config.toml
n_layer = 26
d_model = 192
n_head = 3
n_kv_head = 1
head_dim = 64
d_mlp = 960
vocab_size = 512
activation = "swiglu"
norm = "rmsnorm"
norm_place = "pre"
norm_eps = 1e-06
positions = "rope"
rope_base = 500000.0
rope_fraction = 1.0
qk_norm = true
attn_scale = 0.167
bias = "qkv"
tie_embeddings = false
parallel_block = true
init = "uniform"
init_std_qkv = 0.0352
init_std_o = 0.0352
init_std_up = 0.0352
init_std_down = 0.0
optimizer = "adamw"
lr = 0.00338
beta1 = 0.95
beta2 = 0.99
weight_decay = 0.042
lr_head = 0.0106
warmup_steps = 207
schedule = "wsd"
decay_fraction = 0.591
decay_shape = "cos"
final_lr_fraction = 0.0
batch_tokens = 65536
seq_len = 256
doc_mask = true
train_tokens = 307000000
steps = 4685
dataset = "wikipedia_en"
MLP neurons of a small language model. Each row is named by its layer, matrix (gate and up: input weights) and neuron, and shows model dimensions 0-95. Each number is 200 + 30 x the weight over its row's rms, rounded and kept within 0 to 999. A neuron's up and down rows have the sign that makes its largest values positive.
Before each neuron's rows, "fires on" lists the tokens most often at its 100 highest values on Wikipedia text that the model never trained on; "fires in" lists the words (lower case) most often at its 100 highest values on Wikipedia text that the model never trained on. A number after a token or word is its count.

fires on: " se" 96, "ar" 4
fires in: "season" 19, "several" 12, "selected" 9, "seat" 6, "see" 6
L5.gate554,189,212,184,207,206,249,201,165,207,205,209,234,190,250,167,185,197,188,149,187,203,230,207,228,274,244,204,187,196,179,166,238,217,209,221,207,196,217,202,125,186,203,215,206,138,204,225,213,223,248,220,118,174,200,206,160,201,179,177,185,215,174,192,240,213,179,157,212,203,213,166,182,196,221,246,194,187,205,176,233,130,158,255,231,172,228,237,211,156,253,204,184,221,261,197,211
L5.up554,186,232,227,223,234,272,190,202,186,175,154,197,233,232,238,221,194,250,191,174,207,173,203,175,192,185,181,244,192,144,231,187,216,147,152,196,172,234,241,189,217,186,184,165,229,192,228,234,238,211,177,110,197,173,222,218,190,234,228,138,188,199,184,148,196,170,239,223,204,211,237,167,232,206,203,217,116,154,209,152,156,145,196,218,144,202,209,181,203,176,203,186,167,175,221,193

fires on: "oun" 46, "ard" 40, "ut" 8
fires in: "county" 24, "country" 9, "ward" 6, "wards" 5, "cut" 4, "hard" 4
L3.gate465,177,159,201,196,215,228,162,103,177,226,147,205,150,186,240,237,196,255,236,186,139,193,164,221,164,271,166,222,158,187,166,167,219,208,176,230,229,116,188,206,208,171,253,210,190,202,155,139,224,186,185,198,187,232,202,216,174,187,217,162,164,220,195,201,229,184,182,189,215,253,181,223,232,172,213,170,280,207,197,154,208,176,185,217,192,177,198,231,172,186,152,189,134,163,224,209
L3.up465,223,197,185,184,218,214,150,175,160,238,253,193,191,200,235,207,215,201,135,217,252,169,188,191,196,183,194,218,152,220,165,203,162,152,136,183,239,198,167,212,185,156,213,198,274,196,240,229,173,260,259,257,215,218,275,191,215,174,160,178,194,258,216,155,183,178,162,223,231,192,211,196,195,223,196,207,265,261,224,170,146,245,226,209,200,195,203,217,204,178,213,217,224,170,235,204

fires on: "ir" 60, "ain" 21, "ong" 8, "he" 4
fires in: "first" 57, "against" 17, "among" 7, "again" 4, "highest" 4
L20.gate589,204,280,167,162,260,240,182,208,248,206,208,234,224,230,165,174,254,180,126,232,197,247,234,246,182,212,217,129,167,177,194,242,243,202,171,234,236,177,177,198,130,202,142,222,230,208,246,154,187,165,166,189,214,195,177,227,189,207,175,194,229,173,178,186,167,182,209,220,195,179,182,185,182,224,191,173,190,187,162,122,258,172,173,159,172,207,194,198,207,213,181,149,178,218,211,192
L20.up589,219,167,197,201,197,205,173,241,193,217,200,188,172,234,196,203,223,196,216,225,209,232,192,226,196,257,164,210,209,172,217,190,216,167,243,156,215,163,211,234,221,245,144,226,263,238,151,214,202,230,204,205,208,223,255,246,223,187,228,188,233,217,186,142,190,234,235,178,238,236,233,188,204,232,213,204,186,217,160,176,227,154,189,189,179,190,219,195,188,217,135,213,197,204,215,179

fires on: "ound" 91, "ill" 9
fires in: "round" 21, "found" 13, "ground" 7, "sound" 6, "founded" 5
L3.gate499,248,197,171,225,161,248,180,182,233,177,231,150,216,177,144,228,172,206,212,142,192,229,231,166,188,210,238,225,182,154,164,172,161,175,221,160,210,200,212,218,206,179,156,174,219,239,242,206,191,164,234,205,208,171,196,135,151,206,233,153,192,256,209,170,205,149,188,240,210,211,178,232,208,262,183,238,180,202,174,133,202,178,212,151,214,183,216,179,223,226,202,178,185,180,219,192
L3.up499,204,175,213,199,157,208,129,250,189,167,214,178,226,213,235,250,195,200,171,230,202,197,215,206,171,260,202,201,197,215,198,177,160,201,177,198,235,188,196,203,208,210,144,261,159,187,176,189,167,187,235,171,262,149,191,191,242,253,227,140,240,226,235,225,220,195,159,206,240,229,190,234,198,193,172,238,188,271,193,134,172,235,176,194,211,233,162,207,199,208,193,259,197,203,216,258

fires on: " se" 100
fires in: "season" 21, "several" 13, "selected" 7, "seat" 6, "see" 6, "seen" 5
L3.gate649,154,224,195,227,217,238,222,161,229,216,203,239,186,185,167,258,185,217,178,179,145,234,179,266,228,258,172,153,155,204,194,197,222,145,253,183,176,184,198,238,195,205,156,256,187,184,159,189,230,191,192,170,218,243,176,214,177,197,201,165,185,202,169,173,243,220,179,212,207,208,213,207,162,199,213,216,185,168,223,170,190,195,179,232,194,227,186,180,196,231,201,170,172,214,272,182
L3.up649,168,221,175,242,185,282,226,158,249,224,221,180,229,149,171,251,184,214,193,186,121,227,200,178,205,241,197,187,196,221,225,158,227,142,249,209,200,181,206,183,214,182,176,228,251,199,180,163,193,185,186,185,184,208,187,204,219,219,201,223,167,183,177,191,228,218,249,210,188,180,211,183,166,214,174,216,213,155,215,147,164,195,160,207,210,225,148,200,222,231,156,197,192,210,195,184

fires on: "t" 29, "ed" 27, "in" 19, "o" 7, "le" 6, "ing" 4
fires in: "joined" 19, "left" 12, "until" 12, "united" 10, "join" 4, "joint" 4
L5.gate958,223,217,204,158,168,187,191,212,178,170,210,218,161,194,124,229,230,258,195,188,228,147,274,225,302,203,250,206,125,173,204,258,189,176,198,235,193,239,161,194,205,185,222,214,250,182,195,159,211,239,186,110,181,214,223,172,215,182,184,196,222,220,159,274,224,246,183,212,152,210,192,243,151,218,188,145,171,182,223,202,242,170,197,249,237,205,228,184,184,219,217,182,242,205,193,212
L5.up958,296,190,174,164,211,192,206,235,192,183,158,199,186,174,187,286,171,185,141,207,157,165,222,146,221,249,179,227,172,198,225,215,218,190,270,182,159,163,204,178,194,189,185,226,229,215,183,202,256,183,132,162,189,213,226,211,187,181,223,187,237,172,200,174,241,180,231,203,192,189,183,241,279,183,155,172,208,134,223,229,198,196,222,224,212,203,221,224,184,159,180,207,182,177,197,214

fires on: "at" 39, "if" 17, "l" 14, "f" 5, "ol" 5
fires in: "later" 26, "life" 18, "platform" 4, "remained" 4, "latter" 4
L9.gate283,187,208,184,190,214,166,161,197,210,164,202,211,182,174,142,176,189,197,181,210,217,198,239,203,228,208,204,230,213,202,200,169,183,250,222,222,226,196,221,170,192,200,217,261,200,225,201,208,236,209,191,185,203,239,191,270,213,220,219,182,218,195,215,198,260,181,230,208,138,267,186,144,174,242,258,165,210,204,205,232,244,203,160,227,245,241,232,220,217,208,187,218,144,230,163,205
L9.up283,241,224,189,192,144,190,221,233,198,200,203,224,192,246,184,203,189,202,229,194,216,188,293,217,146,202,208,173,185,191,247,205,272,242,212,145,195,194,195,183,174,219,206,201,175,185,193,220,183,220,261,194,167,124,293,227,225,186,191,223,165,184,290,158,195,205,209,236,182,184,178,232,236,177,191,161,219,198,226,202,176,193,207,195,212,190,229,104,246,244,205,217,209,195,202,170

fires on: " of" 83
fires in: "of" 81
L20.gate512,188,217,196,172,264,200,152,189,214,206,203,155,203,243,191,206,216,212,212,207,219,160,214,197,213,179,217,233,171,192,190,146,217,202,207,230,244,178,215,154,184,242,193,222,207,238,213,185,172,200,228,180,155,212,213,181,193,186,220,213,219,162,194,185,175,179,182,160,242,272,173,203,196,227,187,138,204,156,139,199,228,283,232,155,222,223,131,201,200,186,219,212,221,217,161,211
L20.up512,258,192,206,174,210,236,152,226,155,179,224,160,201,206,175,195,207,211,235,215,221,188,178,198,158,174,228,153,217,251,189,184,239,209,160,217,184,239,246,203,219,234,177,186,158,246,189,183,218,218,174,177,201,163,199,126,222,194,188,213,214,193,158,215,144,196,230,220,188,195,173,210,173,198,231,226,169,197,189,190,102,223,225,183,200,235,188,175,147,195,241,214,235,180,221,214

fires on: "ound" 100
fires in: "round" 22, "found" 12, "around" 9, "ground" 7, "sound" 6, "founded" 5
L5.gate285,216,182,189,173,196,218,195,177,179,173,272,200,202,179,229,183,197,220,233,184,190,234,233,212,194,185,208,228,220,172,228,198,184,225,151,172,254,183,193,181,150,230,164,236,189,196,202,269,209,204,221,177,177,198,190,160,205,130,255,139,184,207,257,225,227,197,172,209,189,231,152,197,237,229,248,215,202,189,181,147,152,171,238,168,207,158,145,180,186,200,180,201,203,197,205,174
L5.up285,165,175,223,259,189,199,205,242,187,178,163,196,253,162,208,191,204,263,230,234,205,196,186,161,181,193,231,181,187,178,165,171,193,241,127,218,199,210,207,224,166,208,174,229,187,178,155,195,212,189,241,142,192,175,174,147,192,243,243,149,214,236,215,240,232,187,181,201,238,185,150,175,209,173,169,233,215,202,212,164,133,190,189,152,228,166,214,159,191,196,211,220,220,243,202,216

fires on: "k" 23, "or" 14, "o" 13, "as" 12, "er" 7, "le" 5
fires in: "york" 16, "texas" 12, "mexico" 10, "notable" 5, "victorian" 4, "gregor" 4
L13.gate868,212,220,210,143,220,184,181,227,173,198,215,164,223,179,144,168,199,202,225,171,191,218,171,181,187,244,209,161,233,203,201,213,207,150,195,194,241,221,277,167,155,190,218,218,220,240,227,215,197,261,177,186,167,190,173,205,197,169,241,170,190,144,234,197,242,197,188,202,179,202,213,247,231,234,189,194,168,147,200,215,183,181,159,191,216,184,221,184,163,146,168,196,198,185,185,201
L13.up868,246,263,224,204,195,199,157,182,197,229,193,222,191,182,234,205,233,202,235,166,161,203,198,204,175,192,222,190,229,234,197,142,233,256,171,203,233,194,220,182,146,206,204,158,214,164,208,228,234,147,164,213,163,181,241,229,185,169,186,189,209,214,244,179,198,182,193,195,145,207,167,221,177,231,174,122,208,198,170,182,243,157,155,224,187,159,187,249,158,265,165,202,217,144,234,208

fires on: "ir" 85
fires in: "first" 70
L9.gate74,152,205,145,104,177,202,165,209,182,215,207,239,228,197,169,215,254,152,180,181,175,255,215,254,204,233,188,199,269,145,168,176,238,201,191,241,232,236,220,160,210,222,228,154,200,246,236,182,201,215,153,211,211,175,155,220,192,187,174,202,179,195,253,205,179,176,199,130,170,206,196,223,186,232,195,215,202,218,169,206,223,154,199,187,230,206,188,204,209,201,178,172,189,214,195,171
L9.up74,189,166,214,183,222,213,166,235,211,251,117,180,195,229,189,182,196,168,155,260,163,216,247,196,179,192,176,238,182,166,179,204,209,185,224,211,235,178,243,199,194,187,200,201,198,163,164,131,198,208,213,213,263,174,221,191,223,151,181,182,270,189,170,195,142,189,214,235,198,196,201,183,194,218,242,220,153,221,194,202,216,230,172,184,211,176,183,255,201,206,203,210,221,231,121,194

fires on: "ep" 52, "ort" 13, "ary" 10, "th" 8, "ch" 7
fires in: "september" 26, "republican" 14, "support" 7, "secretary" 6
L5.gate227,206,236,226,235,196,244,216,185,194,191,204,215,247,218,214,237,190,211,233,158,188,224,179,200,176,169,236,175,234,191,174,156,193,180,248,217,222,219,178,205,156,207,191,154,220,209,186,184,197,192,223,132,229,152,177,203,216,202,196,177,185,192,211,279,207,244,177,186,237,224,86,234,227,166,180,224,153,221,250,226,202,202,159,184,162,249,213,201,243,171,219,205,176,204,219,173
L5.up227,288,216,216,173,235,175,184,188,207,220,176,186,254,158,173,209,190,230,151,219,204,237,196,210,186,173,235,255,220,210,236,137,213,196,231,198,209,197,166,186,188,190,194,212,215,179,205,217,261,184,197,196,155,259,233,180,239,284,195,185,210,202,215,215,183,225,194,223,169,183,117,150,156,181,215,210,180,242,209,197,227,189,176,161,181,177,217,187,180,222,213,214,206,174,178,206

fires on: "ich" 80, "o" 10, " with" 7
fires in: "which" 80, "who" 10, "with" 7
L3.gate245,247,249,132,204,155,247,267,193,195,172,217,249,231,225,181,193,242,244,204,149,169,234,229,217,198,194,232,169,223,179,225,208,191,203,181,204,226,211,170,231,215,133,230,174,240,202,209,234,256,187,172,209,168,202,203,213,211,183,170,179,203,157,191,198,170,169,194,196,211,195,180,213,186,191,201,241,181,253,209,185,216,150,219,221,220,214,214,155,223,196,195,181,228,233,213,210
L3.up245,221,204,235,187,203,205,199,150,207,198,175,216,174,207,184,206,168,198,280,186,259,214,207,155,247,219,224,163,281,231,212,263,153,199,220,187,181,215,199,201,221,173,248,213,211,182,238,211,222,157,161,203,205,208,179,218,169,159,198,213,154,203,198,223,166,175,195,237,202,203,174,217,162,209,170,188,213,197,180,207,196,248,176,244,193,202,213,246,246,157,198,179,216,194,220,172

fires on: "ber" 70, "ver" 29
fires in: "liberal" 11, "several" 11, "very" 9, "number" 8, "herberger" 6, "robert" 5
L5.gate318,193,142,152,215,251,214,149,171,189,204,175,199,189,247,213,127,156,206,180,193,160,164,214,189,223,259,119,208,197,190,224,221,210,190,218,186,187,217,191,176,175,226,218,158,159,164,178,153,224,192,214,203,168,218,202,206,153,263,184,168,191,211,217,216,193,227,164,211,202,232,184,197,278,192,270,169,195,124,172,240,218,243,175,145,178,241,201,175,159,190,193,213,216,189,169,190
L5.up318,192,196,208,250,203,204,183,227,198,216,219,221,195,184,182,180,211,220,263,156,184,190,210,166,193,207,208,214,194,215,189,213,177,176,258,124,173,191,194,147,218,214,182,267,182,192,221,273,162,204,235,196,175,208,150,159,165,192,185,196,145,149,226,239,196,158,229,202,184,172,195,201,173,197,199,197,152,192,247,229,166,189,196,206,195,211,207,160,280,137,193,192,169,163,255,187

fires on: "ver" 79, "ber" 21
fires in: "silver" 14, "very" 10, "liberal" 10, "never" 7, "several" 7, "every" 6
L3.gate276,206,221,207,236,204,171,175,220,215,185,203,213,157,258,182,159,197,224,168,223,191,218,230,183,191,252,244,193,143,148,205,224,157,172,179,170,203,257,167,137,162,213,211,196,166,224,163,211,199,193,195,214,176,200,178,196,171,248,155,129,196,188,188,212,198,189,197,201,209,218,116,188,187,247,188,156,244,168,159,157,194,178,164,242,238,217,218,210,212,185,211,206,226,184,162,207
L3.up276,201,235,224,211,204,220,146,198,193,182,218,222,99,186,189,139,181,223,180,206,168,223,225,173,215,226,156,208,234,172,205,231,173,138,203,170,193,205,180,175,187,228,156,176,185,182,179,215,206,184,176,218,222,208,151,142,204,233,196,213,159,208,219,183,210,179,153,192,203,199,227,226,159,178,191,225,144,200,179,201,204,192,230,211,142,219,193,131,276,182,153,169,182,156,219,174

fires on: "ver" 100
fires in: "silver" 14, "very" 10, "several" 10, "never" 7, "every" 6, "average" 6
L3.gate285,143,155,234,245,201,169,157,226,180,218,183,233,162,186,170,154,188,148,171,162,155,167,194,204,207,223,198,185,215,157,220,234,140,238,226,171,229,175,146,164,228,218,172,172,175,207,210,172,193,179,179,236,180,243,206,206,123,223,203,229,206,190,214,177,145,209,207,220,229,201,219,189,168,191,225,240,193,142,200,230,169,233,218,227,197,206,254,179,225,222,210,188,223,176,194,159
L3.up285,148,266,144,207,232,206,195,223,231,219,171,219,137,200,206,157,139,236,118,201,231,215,201,139,141,242,148,205,217,171,233,207,190,185,199,157,196,194,159,168,184,241,212,211,158,212,203,166,136,193,244,180,208,248,180,186,186,205,178,159,208,247,258,192,185,212,170,162,207,220,191,183,228,173,206,191,163,185,162,221,175,231,178,220,154,219,174,212,231,179,186,212,211,191,193,222

fires on: "o" 14, " for" 13, "'s" 12, " of" 10, " to" 8
fires in: "the" 18, "for" 13, "to" 12, "s" 12, "of" 10, "and" 7
L18.gate241,198,170,193,168,180,193,204,220,192,204,201,168,264,261,201,208,192,263,267,206,192,188,178,226,211,186,193,251,148,210,149,211,204,195,226,188,246,222,269,169,260,199,164,178,220,217,222,175,216,167,194,193,203,193,218,264,181,179,192,200,186,231,185,189,209,206,239,216,252,232,195,274,172,175,211,189,244,113,106,148,199,183,191,223,220,192,123,218,218,210,185,185,212,205,188,180
L18.up241,249,205,168,218,220,205,190,218,138,174,214,203,262,197,220,208,209,257,222,196,214,214,167,238,182,227,214,201,196,210,227,190,211,247,220,160,220,163,189,186,193,182,202,248,174,216,214,239,178,223,204,216,232,215,215,165,195,165,172,251,141,174,209,202,180,274,171,233,223,217,189,231,221,229,206,183,176,254,138,190,181,213,180,186,206,183,272,204,225,204,261,240,131,147,224,239

fires on: "ound" 98
fires in: "round" 22, "around" 15, "found" 12, "ground" 7, "founded" 5
L3.gate98,181,218,159,183,202,252,196,230,176,187,169,200,179,236,236,222,177,184,158,237,195,195,163,164,173,231,224,188,226,171,157,200,164,199,203,236,210,252,220,179,206,208,174,194,219,217,206,184,209,161,212,212,201,190,155,183,153,220,233,203,228,199,249,174,237,184,194,219,230,217,123,201,213,256,214,219,226,181,205,167,182,173,181,173,186,194,163,200,132,216,216,194,211,204,200,217
L3.up98,168,248,211,185,177,230,170,209,210,180,199,188,218,184,231,251,188,198,240,194,242,237,191,214,170,156,189,146,188,181,187,189,180,204,208,203,237,166,223,195,207,215,185,216,195,167,215,160,201,175,145,207,244,149,184,247,168,206,216,197,260,202,220,188,154,159,187,181,227,185,130,211,219,175,198,197,212,169,199,141,110,178,199,193,184,157,199,231,136,219,223,216,221,248,210,221

fires on: "l" 39, "igh" 17, "is" 10, "ill" 9, "her" 9, "as" 8
fires in: "all" 22, "high" 12, "this" 10, "her" 9, "will" 8, "has" 8
L3.gate139,206,209,168,224,183,227,186,176,188,172,224,191,202,196,163,227,173,212,276,185,174,232,200,219,184,210,213,152,175,203,228,147,186,158,234,199,218,170,208,193,210,186,192,139,188,200,256,235,148,177,215,229,159,189,178,212,196,219,232,222,171,214,161,196,199,201,202,175,181,224,206,183,197,201,193,249,195,190,217,175,209,164,177,204,247,249,148,192,200,212,246,125,146,224,211,163
L3.up139,195,185,201,180,143,186,263,249,212,221,198,242,244,273,197,187,210,155,225,255,171,208,210,230,169,203,196,193,234,216,235,168,190,196,201,170,189,249,265,187,212,149,163,203,232,233,277,250,223,226,218,253,194,144,165,244,218,182,210,235,229,188,233,163,175,131,180,227,205,195,278,218,170,173,191,212,189,227,201,199,173,226,192,226,237,155,191,214,173,249,191,190,153,193,207,182

fires on: "is" 34, "im" 28, "ad" 28, "her" 9
fires in: "this" 34, "had" 28, "him" 23, "himself" 5, "her" 5
L5.gate106,250,232,209,238,190,231,216,209,178,241,200,229,158,228,176,200,192,196,259,194,202,141,225,210,188,197,202,223,150,209,230,220,221,204,173,249,193,180,181,181,202,173,190,155,171,198,222,221,253,137,219,192,222,194,215,197,179,251,183,209,207,229,203,208,196,198,177,194,219,220,219,211,196,193,163,215,232,204,222,196,213,192,116,209,239,203,180,262,213,190,194,114,183,183,145,191
L5.up106,225,213,200,239,199,154,225,242,222,197,216,161,266,239,249,270,215,170,240,201,219,192,207,245,251,203,223,188,222,157,179,188,172,244,227,215,227,227,195,203,207,246,190,160,229,214,259,216,212,225,245,237,180,183,232,214,215,233,202,237,191,222,188,206,159,278,166,219,212,236,223,200,154,174,212,248,121,252,127,242,148,169,168,138,229,211,239,222,226,195,270,174,177,240,199,212

fires on: "he" 63, " he" 37
fires in: "she" 52, "he" 36
L11.gate617,233,186,211,229,144,209,178,126,160,219,155,237,214,215,191,189,208,187,170,197,217,204,186,260,244,212,213,216,170,189,219,217,199,241,219,220,233,236,156,193,247,152,200,272,287,226,212,165,196,185,240,193,185,252,197,179,137,177,216,194,194,133,193,237,208,200,172,167,179,278,198,214,173,227,202,165,183,170,219,252,197,210,226,211,205,233,223,248,185,183,197,215,199,229,166,232
L11.up617,220,173,193,223,170,216,119,211,184,188,262,207,189,173,150,164,227,226,233,219,214,203,231,217,184,246,158,204,235,195,177,225,183,155,182,174,220,206,226,198,164,218,195,189,179,238,235,203,199,159,168,185,227,207,174,189,180,170,211,182,145,210,169,206,190,244,150,225,245,193,216,178,210,160,226,199,212,211,243,213,213,214,239,227,195,204,228,265,188,289,161,240,250,184,207,217

fires on: " he" 36, " was" 21, "he" 20, "e" 18
fires in: "he" 52, "was" 21, "she" 20
L14.gate389,183,152,175,183,192,287,188,166,177,157,187,222,186,173,130,176,244,231,210,190,167,207,190,202,172,201,168,205,202,151,197,194,210,204,194,210,237,263,219,185,153,165,196,243,166,259,210,163,248,218,209,156,212,244,211,156,209,211,223,138,234,181,242,223,208,239,179,231,202,249,203,176,204,170,197,240,176,173,220,163,258,161,256,197,174,200,241,205,137,199,205,206,186,165,164,216
L14.up389,243,213,191,203,182,206,171,188,194,171,214,228,186,161,185,193,203,186,236,196,145,218,248,214,224,260,208,216,220,196,241,197,212,194,188,195,168,230,221,243,231,186,219,233,217,181,259,227,222,189,193,152,204,172,215,179,259,135,195,161,161,199,221,186,181,211,184,182,240,204,210,141,229,181,215,189,167,182,191,164,192,194,163,170,244,191,207,209,176,155,170,229,217,221,230,163

fires on: "or" 98
fires in: "world" 39, "work" 14, "worked" 7, "works" 6, "workers" 5, "working" 5
L9.gate828,165,207,160,181,197,232,209,256,161,224,215,164,187,215,251,191,187,212,157,156,169,213,221,222,191,233,188,220,177,152,184,289,203,151,198,216,239,231,207,195,232,177,237,171,185,237,184,167,166,214,242,172,229,194,231,185,165,133,249,226,209,180,183,177,215,160,188,233,206,223,212,218,216,214,178,214,161,149,192,139,196,215,182,195,214,218,156,187,224,174,225,201,200,253,218,165
L9.up828,183,178,240,154,178,208,195,186,223,219,186,234,169,181,198,169,245,216,212,229,221,213,198,197,196,240,207,185,205,189,264,148,196,226,211,215,168,163,186,215,249,227,189,197,190,186,171,230,200,159,236,183,233,168,175,246,203,215,206,219,176,216,221,172,171,262,222,215,234,260,185,225,233,151,203,194,223,185,204,215,202,197,208,172,269,242,170,187,248,263,195,190,231,158,256,220

fires on: "oun" 100
fires in: "county" 31, "country" 15, "young" 6
L3.gate754,200,194,183,183,230,205,172,216,195,150,243,219,157,214,200,133,153,206,171,250,153,146,165,214,236,250,179,216,177,182,158,212,178,194,220,262,203,189,164,177,170,165,223,183,174,220,164,227,205,176,201,223,197,217,164,200,199,208,175,188,194,207,255,181,204,197,177,226,224,200,156,225,235,214,211,233,236,261,206,187,154,220,247,188,198,219,156,178,170,143,222,193,224,196,177,191
L3.up754,215,195,201,208,238,210,182,233,214,141,243,216,147,194,186,141,174,241,166,228,189,165,170,202,211,245,219,215,171,205,174,229,170,220,191,242,185,218,159,191,167,168,203,231,190,218,156,223,195,204,214,210,207,205,168,189,196,158,175,177,232,219,266,164,224,201,165,237,238,211,176,226,231,184,181,246,244,262,210,173,204,190,238,166,196,234,181,191,178,143,224,216,226,181,191,227

fires on: " 0" 100
fires in: "0" 96
L3.gate130,218,185,209,208,218,233,190,179,176,180,192,218,221,177,177,140,231,197,264,162,173,156,211,171,189,203,187,232,170,171,192,225,206,245,173,167,232,253,198,213,177,222,174,125,184,224,267,176,172,260,256,154,236,165,167,224,232,215,178,176,221,202,250,202,186,219,151,199,184,211,188,185,171,256,175,194,137,130,225,195,135,177,171,157,197,224,161,191,193,176,186,190,163,252,205,171
L3.up130,131,211,204,170,153,199,197,220,260,189,243,202,207,196,228,216,226,167,199,186,202,242,205,197,209,189,161,184,157,160,199,150,224,185,250,204,209,145,180,157,162,146,235,212,227,233,162,205,223,189,178,218,163,180,180,237,166,188,219,191,174,209,217,173,218,174,193,187,183,180,141,194,290,203,256,227,233,169,194,163,219,238,176,191,197,216,212,228,166,226,200,168,189,214,153,183

fires on: " 0" 100
fires in: "0" 96
L3.gate410,239,195,184,166,196,212,228,203,223,189,229,153,258,157,208,166,154,175,238,184,218,194,201,181,247,182,195,237,205,157,190,129,193,200,181,172,185,163,180,164,218,188,169,188,229,230,202,182,177,195,221,189,208,129,196,206,229,228,204,191,247,228,247,163,201,263,180,154,216,213,161,183,179,247,212,203,169,167,223,219,137,233,214,157,182,236,203,195,171,175,170,171,175,243,215,191
L3.up410,161,191,239,197,203,284,186,216,240,187,246,235,203,179,212,208,206,170,257,175,180,215,250,205,206,177,165,178,214,221,193,157,199,210,208,169,217,163,205,159,210,218,159,221,164,230,180,213,189,223,212,166,207,196,141,197,138,214,217,177,192,235,293,171,190,168,183,202,184,185,118,175,192,218,225,224,212,176,236,144,155,223,204,163,169,185,173,197,159,213,224,200,179,175,169,246

fires on: "im" 54, "er" 22, "s" 8, "r" 5
fires in: "time" 37, "later" 11, "times" 11, "seats" 5, "tim" 5
L9.gate561,189,203,177,225,242,201,192,214,224,170,133,200,188,168,131,211,229,258,242,230,186,209,187,178,193,180,182,235,193,219,198,210,228,186,209,231,220,191,179,139,242,218,157,183,170,227,219,212,259,207,220,189,181,200,139,213,152,205,244,130,184,178,230,171,220,176,214,146,172,253,161,202,155,214,191,209,169,203,130,177,187,216,204,186,273,172,186,240,197,235,175,195,162,189,177,179
L9.up561,155,131,245,214,196,180,184,220,188,174,207,211,162,193,159,204,164,235,219,214,165,154,144,143,192,163,217,250,230,221,200,157,193,204,229,194,184,146,211,195,176,216,234,177,201,207,258,216,188,158,215,234,185,205,119,184,156,197,198,186,195,195,184,189,187,207,185,170,218,213,197,219,203,186,171,177,232,135,197,206,149,207,208,256,244,196,244,195,170,226,217,140,256,203,212,220

fires on: " Y" 87, "Y" 13
fires in: "york" 25, "you" 10, "yin" 7, "yes" 6, "young" 5, "year" 5
L3.gate527,252,183,149,169,177,250,244,190,159,161,155,166,183,216,199,211,145,203,190,181,209,192,192,213,188,145,164,229,253,199,234,97,225,224,142,181,198,198,163,167,187,199,210,198,235,211,213,157,234,240,255,236,163,197,239,188,215,192,195,192,216,215,211,183,184,181,198,257,252,192,228,197,203,237,227,228,172,268,219,207,184,223,189,183,192,226,175,145,241,229,148,190,212,155,178,150
L3.up527,248,176,156,194,205,216,266,204,168,150,138,189,180,148,242,217,192,261,197,164,200,206,246,246,181,150,182,222,196,211,173,154,241,212,159,184,201,156,158,177,235,217,167,202,174,209,248,184,258,194,258,202,131,187,229,149,229,161,196,227,205,212,200,175,210,188,175,224,233,260,249,177,200,208,189,220,172,222,240,199,197,202,171,206,183,175,210,152,227,220,160,201,218,195,199,160

fires on: "o" 39, "i" 35, "le" 9, "ter" 7, "it" 6
fires in: "who" 39, "while" 32, "william" 8, "after" 7, "white" 5, "williams" 4
L11.gate126,176,202,168,235,174,270,190,176,185,207,226,275,186,172,195,245,214,275,241,187,150,209,264,226,210,194,214,188,174,173,209,204,182,291,218,192,205,194,211,155,202,166,222,170,267,202,211,181,199,215,264,230,210,227,203,212,210,191,193,257,214,157,189,216,193,217,195,235,203,224,196,195,189,189,199,221,164,194,214,167,206,173,178,194,209,232,153,233,211,228,207,166,167,278,190,222
L11.up126,184,213,185,232,214,218,224,194,173,161,246,227,199,160,152,197,225,222,198,191,198,255,220,241,266,218,231,193,194,154,169,207,214,195,220,193,180,203,165,202,223,225,173,258,223,206,225,181,215,222,190,129,176,158,192,244,189,141,206,221,187,133,159,210,212,121,211,176,203,152,175,209,221,188,198,192,230,187,229,194,167,202,218,195,234,186,228,245,182,169,155,234,236,247,249,175